Weights of a small GPT-style language model, trained from scratch on English Wikipedia: no biases in attention or MLP.
MLP neurons of a small language model. Each row is named by its layer, matrix (gate and up: input weights; down: output weights) and neuron, and shows model dimensions 0-159. Each number is 500 + 40 x the weight over its row's rms, rounded and kept within 0 to 999. Numbers have three digits each. A neuron's up and down rows have the sign that makes its largest values positive.
After each neuron's rows, "fires on" lists the tokens most often at its 100 highest values on Wikipedia text that the model never trained on.

L3.gate116:523486423534506505501504458510518562639472502463545460521543505579511464508528473503548511552517530492525495493512523500469429515468459467504502485479537540465445443485506394550432474438592528527517449552544570582468485436505537510541543496485526464526490523529518432497591531522460520492491515527530550444514504479490511538385538538519517429525429521521422539451485523524522524529514512560518501518509498510492523441534506560461486554528518502474475494545562481547462540481451580
L3.up116:509459460543517529481486431527494525579448535470543488544548511532444495459557494487539563514542479522523432496519537497483439548489509474516516489492545540495453496408479455537403458463541528522472507526463514529505461497523532502530582495462489480552472513524500507493517566514535565475528541562502572449494443503538512486492542522567568484532431536554484507467443563542564505508505481565530544484479508499590558413504463566470520474557525547505508474532541522607535520461453602
L3.down116:483466512473527517517486458484550430530544544517521470505532526460473441472486487523484517564435441557507415529471506497459545517518386494548528476546508484472573485458493516455475558482562540538472516526576475480539547500463482507460504503475469544485465526535486382508513482540623612509538536513519481396498466481451506484500531529502549486537501521462424474506497484517523524428511491461489540473498556527512478568493526494474581500469467531547465520579481563505587536544541518
fires on: "rit", "mp", " Japan", " charac", ".\"", " Spec"

L11.gate232:509499462509517505504480548537608485467492586465553505518541493512502462468406496528485491469465486499502504478489460554549563447484463532525581449511571470422514487515524477418519482510478451465493482466425488480478488543445542488541477534491532537533502519470443506464553562483532557529523464487473516497482461476477439507535498429466464511565531513524544532474445473597411532459524591522470561514457496447544442448542517568548515530576460470508458502529502475440441515500417543
L11.up232:509491493548542568515555523461472443453490472503557488511439465556458496504536510547523530508459509466512446502436516546494489467425443512586494484564529468446519414438494541505468507565483496502477447494486409453513554489501495525508412454440476524541481459454514528490470436467441519530523518532545473551563444548535424499547448539520516518494548485543568417474487518480543449466476542530453493507553543490448509453448525498508464440536562496475553474477455462453431460589511511
L11.down232:516518489491528528444520522456429505522473549550568477473482531452508583473425404554533531417429504518531531522584491512442534510470446455552455488496488486519482451442487536507507503459505543475421536474509479483511529494452545521500392525456424501548472491498475516435439540464521534488518507454506441511500533437572495474547499520515576482582602462572546426478502482537509427464593500472490502539470495467472483481506515484525515509552510571495486490480471463530468522554495487
fires on: " s", " se", " ev", " ar", "3"

L5.gate123:486491533483489514494594557520492406566478471438522420426537498437576510552454503484562465464467535538455455537467463543508472533527538521517584580501483503520515482414472489461515496491484504426509567484497476516460514484506434468432452451519540509467445467580486472454565520452408421531535470451438531464531510470510500506498460539486479468488517479534477526510549447486511509468544521475569481511534527538495529553504456426543501473483511510534601536536460510470489557537461537
L5.up123:502486641480487481419571569507471424540465516520560460504443539448555460533438469452429464480525461542445464560501522524510568509508485561500552584494508508506483457467461492455451462487473486450560545545462461515455478511523403537502471466506451551453488459535533492494518469548430421499525505492483529489507485478528499534486481526507500444447500436507528493515498490466503555444486533559553491523523488523553482539474421480551528497494490501469583555565478482446528545430511492
L5.down123:525576506530452538459465532490504503555468483516554550513450501475555543570578420554470521472520486495475597501574574464494554477453543447534445487528478567581482516465442559482419518478538517532520528492475517451481531548507480522524555508459457541453399498428527476491462448525530452495567507470529539480483457512529523481494509508547541477520518474508504473507436435459452544577484510505556564490446501557473512459507431458490496480476476535511535489484489503474537585440420498
fires on: " World", " Council", " Award", " award", " Championship", "ociation"

L2.gate289:449516545457528515510511474525362435499449545508537491461484437486514497430475467524551458436527530544412472477473548524472525560538482521552464491444534540543578495453500488416544518433488562511495500468475517433517408484522507419511503462460566523404487521439522471474508531493475520490403507440519504445511516455529521506504500508546470486464488472452482508530472467590526550480493559579505485473473494565469523510481485550486516525453440526545510540584532490475508502537481506
L2.up289:471489545481474501497463546523402398571466560549528451476432411428494464497514537502484507480486455592497534469560526525487503526520537536524480482470458486499560509472479561451511436429452492507455541499439504432566466507531445451521491500482529524407447491519511459484545522539611504506444456485507500484496486541541443450547495509563471533438517461475490478491475497496583539472452500542503460508538569532470482519523477441495552510493507505492534548533468475403514521563453471
L2.down289:462471456484502474481517438443417477546543475526455498478475518448548490527458489542529483461505515543506531523484573499456523524505500454538498500529512477533509513428480482442504528501510532516522474541546517459510405526538485463436518503437491585482512431471581479396478514500520552458487511485527554464534471515461599515493491491536506474458515496514491512595447530494535573400493495534528529482491557496454475393554484458521430499573482470539518555605464419466518514478474450
fires on: " list", " Award", " book", "ument", " Pe", " award"

L3.gate143:524447462545517527467434398489499501508541520515480504476478439486475524461507512520515470483508430526455448493428479502521533562572476525513514553494530521467516443535483395483480581508525433431500529529541460480448479490530434581361469446532508545472491504510461434530495486481515450473448405440489562545465454525461540417452545492467422498451549497579460479526504518537479441533514479491498481471462506519453476528506512520452504511510470491536508483468512566434552468500500531
L3.up143:510476476526544493525466398449444422542533516507530571507498495478497511476519521511515487480498450480470527532436438481397519572526478504551531576466496507554581458560497443484441587531535469443455513467548529488453520471528488525398520456538504513458495478463438469512524434506544417495465446468503540557483493494462514469477550472488490505526550488520476473488493487588436419573503486516501510524446536542462482586536480464451511549554499498541495533479533587469521497468460470
L3.down143:537487438547503488520494455447495449520548488470501550493482517451488542445458520472528482486528442460466465502422452526465505483498515528523565593439565446526505465551473484532439495508465475464475506508602490481491536479489504544425540463463533498465452502495456508520571469545517440534440467523497523536531516489525514448445572479514569489561529498553477503533437494512443482504572473501485551522477578515470465594427435488420490548513518537562430488464471602486471489449456536
fires on: " im", " dep", " app", " Dep"

L3.gate304:458551582493556449472553451432506465434538517448541472441491474497500521466520483479420504477459484486445514528501507576546533476479502483515472537486575481488544581451428422483383484465623527453484449543534517461515530509490529481532473543478537469558530547507507522536544521449430511507538489471549575551500497512549436438425463517443506493538486535506510500495441487492503512459506449467526490463441518447458552500477498503421500532527471534491456516538564495555474476537473460
L3.up304:457495500496635522479583461395480423468564515498550506477498502462519560533549468551469539481514527472482490554500532500451532501505489558536482485509569512453553541513450503534443476465607505467492497586552538473479546566432499469531466575470545465522470459435499534546524532475424505520517478482537583488453485446550473504447454548509544557467510449495527484459439487498508530464498493528478428500474536508490523502481571525397530519509481532493538482522524487510465489568502532
L3.down304:503462518511549473499544425413489492469453522481526449486500534545485504449454435487465479462554540490478438506507553561460599521429486537539441501467515487426569550526488477505454510497571503463445489505552522476501550506504492481469425527428490478526407443481468493518540524488466563474513420442502518497538469460489473465447453467536485434513498488499479502465516498491464494456542432476535478468489528488448588455432542529414563447515486530540489453603514565547458502489504472
fires on: " se", " ar"

L7.gate134:523504477544548508535494511474515546454437450569478527480506521474410559579468484519534532463541548436480456487524433486524499560490437475507489519566444459490478521484498467528509479482510459519469536481545538512514554540526456416472508498527477421440452594481527504508529464497462438498443439497511502496430569545427470471520460501488542519450514578490455493530499521503530462581480549488495494410460501445428437537467537558438547502553462461412501573531498477515489542505455504
L7.up134:459471481479467522530472486556473535508482478538485576496520560467423508536507553525449513495511437487456599454497464469521486509422460487529483493469508481538498491470481470497494489490502439468568529577531504503489467406525528564478505501432512482550583499487478583534471514529485497493556499416436586491439549480561468488507525421536453514482470418472495484538451470490455501500573475457556431530452543503475531489549568577543512495387452482467519493440547540514477506529512507
L7.down134:495459518502418507560485479490443456471503522538494542502505470524517496440464518475506518499474402573536559515464579554486563452510459505478485520474451558536538516525477485538463552504507545525448500521476524488473470510466517569471490486473510612545475497503535534485497563521505524509551572421444540565501472474516472459445517491501506478498561480458549440482553498515411518480518456485561499580493492508569529449541442452445446474446570589535558463502464498560457528468579458
fires on: "om", "pp", "ever", "p", "ip", "ant"

L13.gate198:512485454528442475515561573509579489513494483485524487507564533494475482494457482511512540540505480462538488475572526551447524471460483506506509515473491455478496549460574513498477467512538477500489538494480489469538451463574551543533538468536530454637467529490538539459493514534462578512483545489482560536447482479496525519562502506526475557440454529556499528505566517483542468500445606528390489502386591464512474481515556484515516512501514539537473445540467493601475559495429493
L13.up198:453428484473534490558528538499505514484491558544527552502522460503478479494429489475533487458479409545467539497521491431509511452483532557544489483459451405441497535466472513440503487507481406532488555496517461462488447445445437464468497506536574518506450485445568511589518499419499526525529588500487415422487504539549540432464553508456548474502525479517536556554496463492512536506544494546427548492454541481451469537443495494510560414504478457495510491480470430502517516450452506
L13.down198:499443471474464513517548486456477556484589480477540521474517457525511506500535493470438424478540405446428441460557460475552557536511546529568442528507515530507425562512491509523514493518514517457520530487499503574604442552507468554541468495478512561547482559511498532480534486508463460533516504456501524484539473519548492595509530531569448510518451470533514492467496473368508552455469536513448479506469562460562531549499504504438470522496533480445429454522479520536498572519439481
fires on: "I", " I", "ou", " O", " o"

L12.gate182:554554493488468520484511519465508514448522450496487452478463465543478428570657494466489419522593480499460509456533488498498592516508544500470542502436528543499556537482469506469488458526522483509560529519497539481526521503536500460473522513521439500556469576510509525404509562477502522460531471531521499538520494484485455465497520506469455530551476473541492518468533556493522530426534637524507480514454496552442542445452502539485523472557412482534518466530498476529539527556466405
L12.up182:472466512485558530533537565474461483524516489459558507498517538476424438547473432444478502479454520454516476428512529490493491482517506443456556479560462508512520518509501422432507428447523504468513575551554463489513524446450503501438520511478503541527483481460502470481475570519452456503539539526579465468551537505402504528520471513520522460485429516552453468575515510540534480544543514546535433520410536554468431533492510426452461582514463519474475486529625508518535540476475503
L12.down182:459558477513473526553554477509552491457544500485558506495485480538450500505474470486473514469509501523491548426484511576559515509562469526495525536557514535468531485484504466511519612517524547511510560462450549481533493541478485491496467441526516552480516499535482470491482502532518536601483546453591532429471467366540434476593577527515534492496484444486516469500444524475475503517475428427518448507525479546578466561524513475486457518468484519541551456469486466564410456448490557
fires on: "er", "ed", "all", "'s", "-", "un"

L5.gate147:462486461472464434531526528466465474540490479454430508488469516554517446442485464415455532470512423489494553447559540507479498514494516445425498490572492500442524527541492509524515436519454505511463493467525465515539437512439460430529460546537554525448438503474448436484462528498531474508559494593553446553482434476552433533519545558506453436499516574507537441480549492498484440482543509547531518503427432507531515434456456525490546500452543496411484513511529545453502449511493542
L5.up147:519542521491452479507553473457533504483402523530471502429472504414575513489503489402463497499489485503499522463503447451472452425505510506563415493463480441434558539472527490451517454488498497481500470507466461547549424494506529459532514469448477485486467421520572493395468478538488494502547500547471490491497488528538464517523570510480536479409539510489488458448528497515454486484510573479477528482475432570494513545518573477521593587534489506434517521582437486439506470559490510
L5.down147:546488450457435469511468486448467582517442526505425523470524517499480515473528532385564508439482413502517457555469529555499428538489487521477480458502550462417510548468459493496507463464507493484528420471437480443493499514505542416527629444513509495543509503574517414501510495549542524471513503564549463539444489519465478564518518497557457525516500532470460441484541507472505546457543569523515501475486479504503477571507507455533491431517552546480478511471450545509511448488515579
fires on: " ent", ",", ".\n\n", ".", ".\"", " author"

L12.gate155:539513545551481554476529507507564481532469530474501450436531452533486499556536490408515397483450543479493457532453473532521462522495478499498499579525431544412536532462515507444508493533485465526444438446513461381502487408529455466473527499469522492488539438492525525538493542451529535454532445546535484515471465527494446464532525408451493508556466464503473534427495507474486511454504570431557433476459495496558452463553462508487523466534469528439587474501453522504522523495453493
L12.up155:524551539392492497503485461575545464504428456440563507519442568570450476507505443532540476434501612462511538508494464536468444486534510495501544465492425525481480510466392475507530443489532535507495488497502453469448489506499479517531487474530483559562492558436544522524530534587515489573499502532533467543471526486528451443493546517421501520503485442482494520471461507526532517525486487511506470442424552579561457404559502516455470464554514545509509509472441511502547536517485541
L12.down155:556535506510533524412514487548519416524518563509538470483529507491507552523496472585489520489475548437529457564564504544494527597442499521589516507557429521511543520554488495518481454441476524523493467478469462524460425472430482499562482510558503424526503516528497500506458564473519539509505496485499440510448497401523447471521537479470508456525507470467552560473533500489550462509499536350518454542455525526478473518502513451532479472480582535503506500414440508473473544444480537
fires on: "oin", "at", "ut", "all", "un", "it"

L5.gate276:450522468513600489482481600496562504547498492566526489482456445561442540488528458501485503451499527545492514568511517461520527526490546479444504475506498550518562546421473463466529439506507550510567451488509493482520505550552493490510477454477420504455560480520530495571521479484508544503558513495572484552484419547566537460528501515488556495460520481492584488541440530496559488494510475531477475506524500484419499541486532546474487525450490559500491493450516439448636483442611484
L5.up276:475551520478529474517505546488499505514529520477527503518516491544484476479514507512436444508473421453522474523466524530444556548546489465577478461486496498551508479488520465468569526467450504544486478574514527442527573539516525493561519503501476526427489479449501527573524479457547483570551498475522485452541554513554513480543492421554495491463550464427635528606468458550513533468540400490493485522583491531448481520505424516473551528464508539481491505473440567511542483495549408
L5.down276:501539551476476551470451464505534482534484583404514461547533517464471439456481529528470497496525452466587488489461488495525609427519492489535519550500463478552443492545574495563504501488447454447490484465526525506505493448492506526548477486564550513457427566499486502541503495482497507516478543544468437504495629491549468505542493501522464573518472499485526557597477500502512457539473575506538471574479515498519504485536476473463483418520488520407524551563466557549459535499431518
fires on: " when", "duc", " if", "uring", " like", " within"

L7.gate52:524534462502521554489514527539523521474513536512558447528568544517537507506507499488511450502490475495513546423491509471528529480542580523483505463474538432592453479474490585456480460498445499520437460554506558495480440487471503429450510442532535500453603447485487496578480431522567505420526454477525529415480577448450515565496506526560505496509466546476487503566548480586492524506552550485473522546543460439492579521554535532467538431485525477496496468457489488519504563467474444
L7.up52:498518508522548516493532551535534439539447545572448545453488605572446456409549561526541543497438499412456494475498518438445498489491471495482542483520543493592507503529559511455506475460595466517462479501450441550472489595563542538532501460504474562516464477549515423517468456505556509510503470579547431512497462543552523578524514466550479527456488446520504529515440515511483485478544493448524481488494490546577503487512499501534482485512476465449549547493478478561491514538524541
L7.down52:472514576474481433564444509505529512432522458475500510507568459501472521507560505558466532486489489553459449566510512499525461447461508470500497522459450557413469502465511467589454505513539486501486547466493434503441534498494519501530471504462513501550444532458469500493524514478459512540519515461488511458508404580459463407536584470471558487464403515494458476495432557451531541514543475470442456589636518498482503519459501513534459431521486486558473529478537497504564501524474520
fires on: "ing", "ess", "ost", ":", "ially", "ide"

L7.gate150:463521541446513437463456500467475491493508510500582531412428524430500538446428506469526492597521483526493527533523459430500507490525493497427437577416503497486496505480403481553511556508460460472505449500523494432459511415504469487501526480501500568510459498593485475474465501428571493489490489524486547497506490454527493508457515563532472450520468557477513563455467498526484564534455498447508524504424534471532512463528572527500535401531422489542496459556534528498433540530490529
L7.up150:460515479541486496438487498425526454505466532473439501523530511463467467466493546443537532515547521446468519530475488472477527491542512475456579491470470569572543502471511455519453471535494592561502527475506434416500493487505457419487464434467565486469519500499440523508520497453513525565550470428471490447482512514543513509539514441549549446508517530511581529526413458554492534488479572547534519455437520583541464531489537485547519545526568469557501430554506484431495467416447486
L7.down150:514513525538500475492483504432445435583527517468481496534498518470509488548488484503538500446500496473410441495473540442507574500553515506482565549465463533493488551558507454432432500561473557504422475497516551449464556460477468470486458554534542528513530545506466494517587532538477502442517512467457523479531481471543554467533613425450493529460512515493533497475479470475470532461577493561497536419494493486496452446468451546488576501530552473443445411532405521534524519491473523
fires on: " dep", "-p", "un", " app"

L7.gate199:498542500457517508500458482496440444504479480561483544581523502614507498478574474492448463477515525494517561627556523455462519426487523464531450501421537522501484490454466436532533460446460553414533505561484529473444457582456558563506484481579553436494541446465544476534504548512507475540473494509467527510495528534483563488483545521534515535508526551535506468510492501520486498523574522463475494463496530438533494506506476470449529506464552481506446574450600492475447537527455467
L7.up199:438492530518487547593486438450464480592477522519510491463473476545416504465552488503597509496418468515471477589538499456500481488524476543478533490506482405543489517453520476427369539523506490466570536539517457490449569418538489514549507440488476467505543515530539444449446507488481481494481457509502499529532454512511553484432514472497491534557559562475517495554495542517457457518553541480499559481441516549588517512496488540492517430464476542478568504489497502543460546504510485
L7.down199:489477511479556494526462505533540532581529493484495525444509508503445489567538497564517488429385620489419459551485512477478590494537458524487471486470527562516504502497472597564442489471482472441531465487543532499551475548610491481461433532515552528488394470500502532495527471509492501523479471542488496488461479491469487533509498484550516544473456525535476503489469502553429538519494483557448539502487464481511554563481421529552497423598500492435489530491565513465522458503503495
fires on: " cap", "way", "it", ":", " medal", "ing"

L5.gate296:462528448514487492516536551451511541487486509520494488502499445522492564490441515481502526547502530502486466553489465440573432526482449520510537472519464479494489505585458475581552510506549568570479472397448517541438436530459458494521543502546559484518461443485521441451606556526570565560578547536487565554423501458509476521490469499582460430529506564507517511536514538526484504497486481529434553475513521499501529412545494513468513475454504490523465518516531536497554513505408525
L5.up296:559488458493533437422545459552520512544446464518502503453510509435458515461468501487503504507487470508564477479505480529448488511493542483470485513460525422573438403429531531470453547483519501502492496583492519461489533497544496499540470519561558484529566543483495429528527476425559459501487549569514526497470562518578428486495511530522515478441469531460437451464426430573519505439477490450443547498470469411436508522543537501462568546575500491507479526477510479525457554504524559
L5.down296:472490537553458598436552513458508541502521509505489449426509497493421522415441460470525470565498459530480543531472520512475484531584563507454517508445494478511460482469459514451542459453561517506495501530487464449446505541532508540492451529472553466566466513496447461514570499445572553502553555505510563489480458490473497555507439461586461463537445544468473511525449461501463490486520484514417504480475452483464508517541496472503577537433589413524525474552487528514528566563496530
fires on: " un", " Un", "\""

L7.gate315:559554571527473551453559501535533536517447512463579556497536388497493560452506522480531549478512474451520500511498538518530514557509477535487438486463444497488480426507444557545511425480492557506495506509512493483440531514423494521570444437484454467545538554481556553573568560496496457497518511415521535469478479552521523495569492552537538483500536482547426420548566522544461511512496505541459466539526480473527487489557486520510510550451556500518585474527551469527546439483513488
L7.up315:543503565565546503495564551500557550441502519504505483448485459490531462573495529546522482479494514489436443428450456490502551469491438493533516434431452527514520486459465510452498487500478384470528506528512545476449427501450427487462541514525500518456533524509549517438602513515551552471494504560527509547474487432506535470554480514453485456477584468506437494536424581534584509450514520475430432503522498536542560494451566514494526521523545486531477522508514481512525554558465505
L7.down315:578460526545490511459487525495484470465503472503570456460536520547557484504419581529510567430534515471517469515541453479537512460523445513506525516471422522524496468472511463483444501512454426509526531453532480385486490549413477487518462518489492483508504546440509511547473423545487468444505535553490533526499490484600473468587473524463498505475529459510528498551456596552505445479512483493439464493518471531560552525432521535462490513456558522491513497509567477580530568558426460
fires on: "ew", "it", "ate", "u", "end", "ir"

L9.gate136:493436512474463441558545509511485496550532515512509483432528506606504510497553561514495498494448409462436553556491528480475486488455540544488509465528499471491489488494491478531504503558474498496488517477434500415545449431521468557509541465554421550520447484501455494488544436524521542503457518522389480458557457464539438538475514547503433479472450549515569577428498470494528503524494503469498528568465499487534536533555524504456512533474445551477519400504431394485484461481485529
L9.up136:497453488466499517539537491537507430511427512414542518490498478489541573508518509466457463503494414526489464501488584549447544524490536505449433532436459460538507521462526475492494497491503454450503539443537457534539458414519490543535553566476512574534533529472530467419523468506537554514537499499432517506542486474554456563416509507439531534517497472463520558513492481546532474485507522500469537586497564484539465476524622534518474468508518631579513476495472519534473501533479544
L9.down136:491506477492494488493482478506493597511526508501551461497521489538497549501409569492480523488456482460494545503483466450497535488502565569480469483534491465528501540458490575454459510566503508545545561503473540491482468447512437483551493504513459542634492551545532533500597523499472571554525541514413555479465482440535535521545565505505501482448481534463450506436466584512529587470544501498489472453530529404539485487530545530490470436519465546498514508537465448559439431484446534
fires on: "I", "\n\n", "one", " I", "iam"

L9.gate315:469508509439572495538470527487583440439477520503526530483505442569478531460438436456510503566510473449418454540570490506513485513533472528534478451474624528595527463464564471493479525507478471498472550442538545550526504464523486456564504471546450468454511540491438483469502448499546461525501482397496495486511489557567529522493494500528457469440498493471501492443553484498497469519561544538501485513456526451486514471476532579503528457542469573570531474544496527440477473479433576
L9.up315:489434444493569566509507478491438520512490530508499466525476476482484469526511491505519519459541509472487401513480448513502453539567511564525543521498507570498506471422499547444488558516497497514497553545491479484519495550505528522553442472488496548486533507481515507529492483519477496562537518545484534577489593519474522563472520508484508454458617411422511474521462473563524448450550494506495546531515464465487428506464535522472595573536425490472526567451489464351496501538459496
L9.down315:471497452567546544468508538480510493470569503511520515515523541468475568503553430508464465508510531483482450593532423538501541514531495520496539447480542573467533473494559510542468514482512479456500520547448542426499493538518444482504480503475472455376549552534501551467517495393465550582487523507493506450585468443444439519534476495474434465499569449467531402502524515599477484484479474504486513489496425536450536510484545503518534499532457484500513467547440528457436454537479515
fires on: "ed", " ev", "ing", " inv", " s"

L3.gate218:440518476529441560514559518527504501407482529414516511510474425547500438491503489526464538460562470521509482502489498462495502534493551552425462408501443550461522511506505495590540462474507560502463514455447439496455474539464502434548477459503463523528463498516554516523514483449449485501498527438475511503518471498569488547469495481523463498498567438503627484552449528480533518470499514489535416528508625444512471477492508494481448501495455496484533477460501547445498479558616471
L3.up218:455587557539539527556509501498532505540483535438497467509476480544507431434478483570467537423559494561522498515509424460541542531426526513507518460480426556528476486512472530598585505464499548519495492531475520449518554572471541416518506460484527457544506498458568507529554438517513482501468525489471460511544514511597424506478494515505465451505508442445523478520449506438539552385462476495507449545554515463494483548470455454520436484506478497478509447518521445529504477556531527
L3.down218:422510588530505528578420470482515478542471479579504494511458503439474453497450421532536504474479478568478514495518432494481539467461474451497625537457443495537463453459484542566505499508491481525542464494515456505516602602512542504450459462557527482535513495451529513574505501520530485534466504538482424467561524502613505468518531500449476475542454417486459519491460534518548502485489498516496516559578505542484486529519534477503498442515531564481524540530503445494492512538498581
fires on: " where", " while", " when", " if", " because"

L5.gate207:419492529473455503488545550534474538544501484412430489526475523519523462440470494451469548415485406567520461503482506437552450479446624546480454503540488481524482497501446478530538448490469495458472486529531436531491476525503486453534524466523554465489496463550484496467478491513470595494589466529563481482492505530562473590483480501550488520470539524510459454466525524496483484464549489453551585459540519524545579474484508541494553483541552490440514522498531556455480454558497417
L5.up207:400496539461450489471530569535492564506521495462450460499484514534544494445502482473444557463482397534486442535478489454555496491474602515450462458527478491532496494462462478536538466489456502517440503498477472498528487496485510428549551476568520480506464458541480484458488472519478551505589476519581468492468522522565473606531509522564450549487570494466469447458524481500481499503494457454566633508559539521533554478444532483510523506532514506461498534457497569430464475500459449
L5.down207:490494524460519532480525555482522518520470465432462554518535528499488521473518500497451551552480427528511475537545470428545477487495511390443498484455483545546494527565405507594424487511390459496463499525460487515524466480467527447501574488538520434548466506514514516466528532547475539536564540488492483486566518518585467555486516499509444507562525491469564462449520496510484455476534572518519593539479520612523508478522531489502494458517505568422524491542520575442503521525485464
fires on: " the", ",", " |", ".", ".\n\n", " and"

L5.gate186:494494427532458510461572448524496479533509562480521454566458545578538505478522492523511462532493490509510424504527498404580535426446463492517522467466547479451455499510482504572545460510498487529462482504460540533466465448520465456554580486561462455546500489483481519549485475527509503485496503455531450557519476529624538454479632537494504514483441478492534570525433532456548531467512560518492520543470521509535500476512498523491466427510514434509494453469551561570454505534542561
L5.up186:505526537510509516464444550481580455442485519536497374477493531552508550436427481555468511388538491525506562541534517528504527533501532464476489574485464528466521477468528504516570483523388559524541551498478478469484557542562499508530492459528561527492493561520535489517474503509506463535439542468529543498485457569491523395602560494468512468546520502529486524500541449481512487512533491471530524555491423462434494519493504405521555511483470504482516529494511477409535496494514563
L5.down186:461481483552511546551515412467505480530513474462528505525471516560445544493442445481453547416434506502489537473492554596538467476469506458493493528473472473493540506443499486518507533530470475472497442530551559483525558515598510487559444514397492522464495558494467519490494466526495513516492438497515507467527457461522525478514482485499482425530519513539430584511538499584576503426548506489476404568538526526520511427519502455507502440562472520493452421514545485570427459448511474
fires on: " where", " when", " n", " because", " which"

L7.gate82:464472527507501551578526501528507479406499508485493532465535486503486537404514519515490426505503465446531489540513591536450461487486469603575520467543509540524454494500509491487453476487596431495492460543486454559546573456495506528554523494476480501551482489455496494483480513510525500474495454505617435473445463466478475430435441491489550552468457544448482446473559493572516476479489603479524519478536454565490430508469450561469527561569445519478487507503522478498554495502522487
L7.up82:478462549500446476554577558441532463529468546480531469461503500480564417503420493489540589475539521616553480517437487445535486502511469473494547479532509494496460553442503475422443499479523470502496502556569441533564512533491458438505495449418448494480470463544493506558495462505485525500474589475423477511506487549441514535510534547531497458532532435481475525539502522503509480489460488434590534483539440552487544535507565500491560489535542526524532439474507494496521456582468520
L7.down82:445554573526466492522462435595504509489519536476538455442516471495527527421495488512489520566499506468505512502440579531413537473521480484553556467503452454487578490531515505508488485471504404508397495529529429489549520499427581579512478519517418513435428530490551489513451488476438483532488472496557500462482504484517458450513441521483499516556511541444488470497520459520530481474491534465499477466466533451463482558500468535496547494476479525459501476493455440552567579498459608
fires on: " been", " is", " Pri", " No", " Cent"

L7.gate41:507485446478600488463515534492497522434508561483507453465522521515511520473520471551532547539496423510519522487450459455450472466513516548473495467479501433520448579474473451425491565515418493512523527510506490485501449469525514485498502545509539517549514610494502520541499566462467459535463502598515518469521535428473482474534522417422541489490510477474572508497498609536500460482451483483520458455452516557540453515548528489434469467527504513516566505426458505579383468518536478
L7.up41:466547490490553511486477575521394478544485548470576511525490498496549504495530453459463487450499500578538524509441405458520520456483597486477522504471536521538489565540469542489465490502468468551476517405508494486495476468478455533450500515495501455523553484580467526553495493510477467450567474510537573518456470442494505504481587570447483550443525411548439533470546520449541522484521496573488391545489479463446501530518541548542556519482458551507533452496504459520535507541534519
L7.down41:522503478529481467556471451423487608425522580417507481633526441442499510534539513472523472459540490502524485503508484498507516488526563523487497528486485513466446571509490548506513488527522532445489481508472515562505504464510540427493408449533472491524561423571458483475555495452495515471465534467575512521502529516567483512536551495582467493474469492548518559499536503473483557453465527492502468517507557475455520600515485546444487444536482491515476466567504461577451578541514530
fires on: "ou", " Ad"

L7.gate113:576526440513477528517536500456460507527520434473494539528497486487536498515469494524436501495451501567600493555463474462492573461453512479507499554485525514478495601468479477464490553556541442496496452539511442474487471517482541465519520552481531467432613441532534489502465615530486487508479494471481452471379550534440474477478456510388485483506440461517433468512498563521490495503519535417483482437499504550431479539493496427474471548532536513504535518506452440496504501520548485
L7.up113:474537501493441474572548467516512472517545491535517402457586476459470458565486525473483530513488455474538486475459431458512451450452549514454481533434500501550499548393445490466569469419533466557456489520459503504457518440479527442511537488530540479429461472527567503591507555543468464485457508485473488417457431504463507456592526487481571516568475485469428486465512501521518458417491470498591517496472507543489441455522509534444461487530530508485513523516472480478524467513496506
L7.down113:430482496480466505481435495587445437450504533478544569542502428483494521514536521510491468457460447524441498559508555545464590527514485530451534460508537529503538522560494528491537481515523426471519496500478387533516469469535522515545478571566486533423461491551446458461414423519531536522533480485524438422484580462574480511460435476521474464539521513502549498518451509566509527451513524507488523460558518536529487527472459542497477488491425566455468489519511484540469551491537573
fires on: ";", " No", " from", "ist", " Pri"

L5.gate111:548458481542471536516473500450478478548545514462516534538496500536498504489499496518539561566451441505547451531521455497393474588561430478506515438457458508519459465559429472505550511453544529542508503503498476539449522520499458472502550468514542496499447578454528531451526538455512494520493577477409534481473523469565522454469454443508504514545484474596529528536445457483470567462524519413430535474519534561464473494512471494438557438560452585473518472465528486474540516526461537
L5.up111:591465464501518512568469536447503456559449493525520526497478496454464535494496550469578544520519492524524525496534409472412506544598485524452466506475479493535518483568491483471487512478550516587466521584443507554387521452476484437483518509458517553582417483493464534508575546485462526483494529503476533454442454556519536522554550502460492471529503480560509526538497434529472492494478541519480587542524511529462471458522497464467510459517395570470512521522490515465491522526482564
L5.down111:501493454566502516499479558471466401532520555528451503552475535379532500521553505463498424579471442495539463511523500493458494491549493447512485517417492532513479496555490557499473470481451487534501468506515480514449506490513476466552568488510510478537499565466501463503522560526504466507453543476446582448539529481507498512519523560543494480489551477476490494476498528503503575476474482480513543466453484510507562564501585529414615496508492453492463435575518499412590526459443582
fires on: " un", " India", " Japan"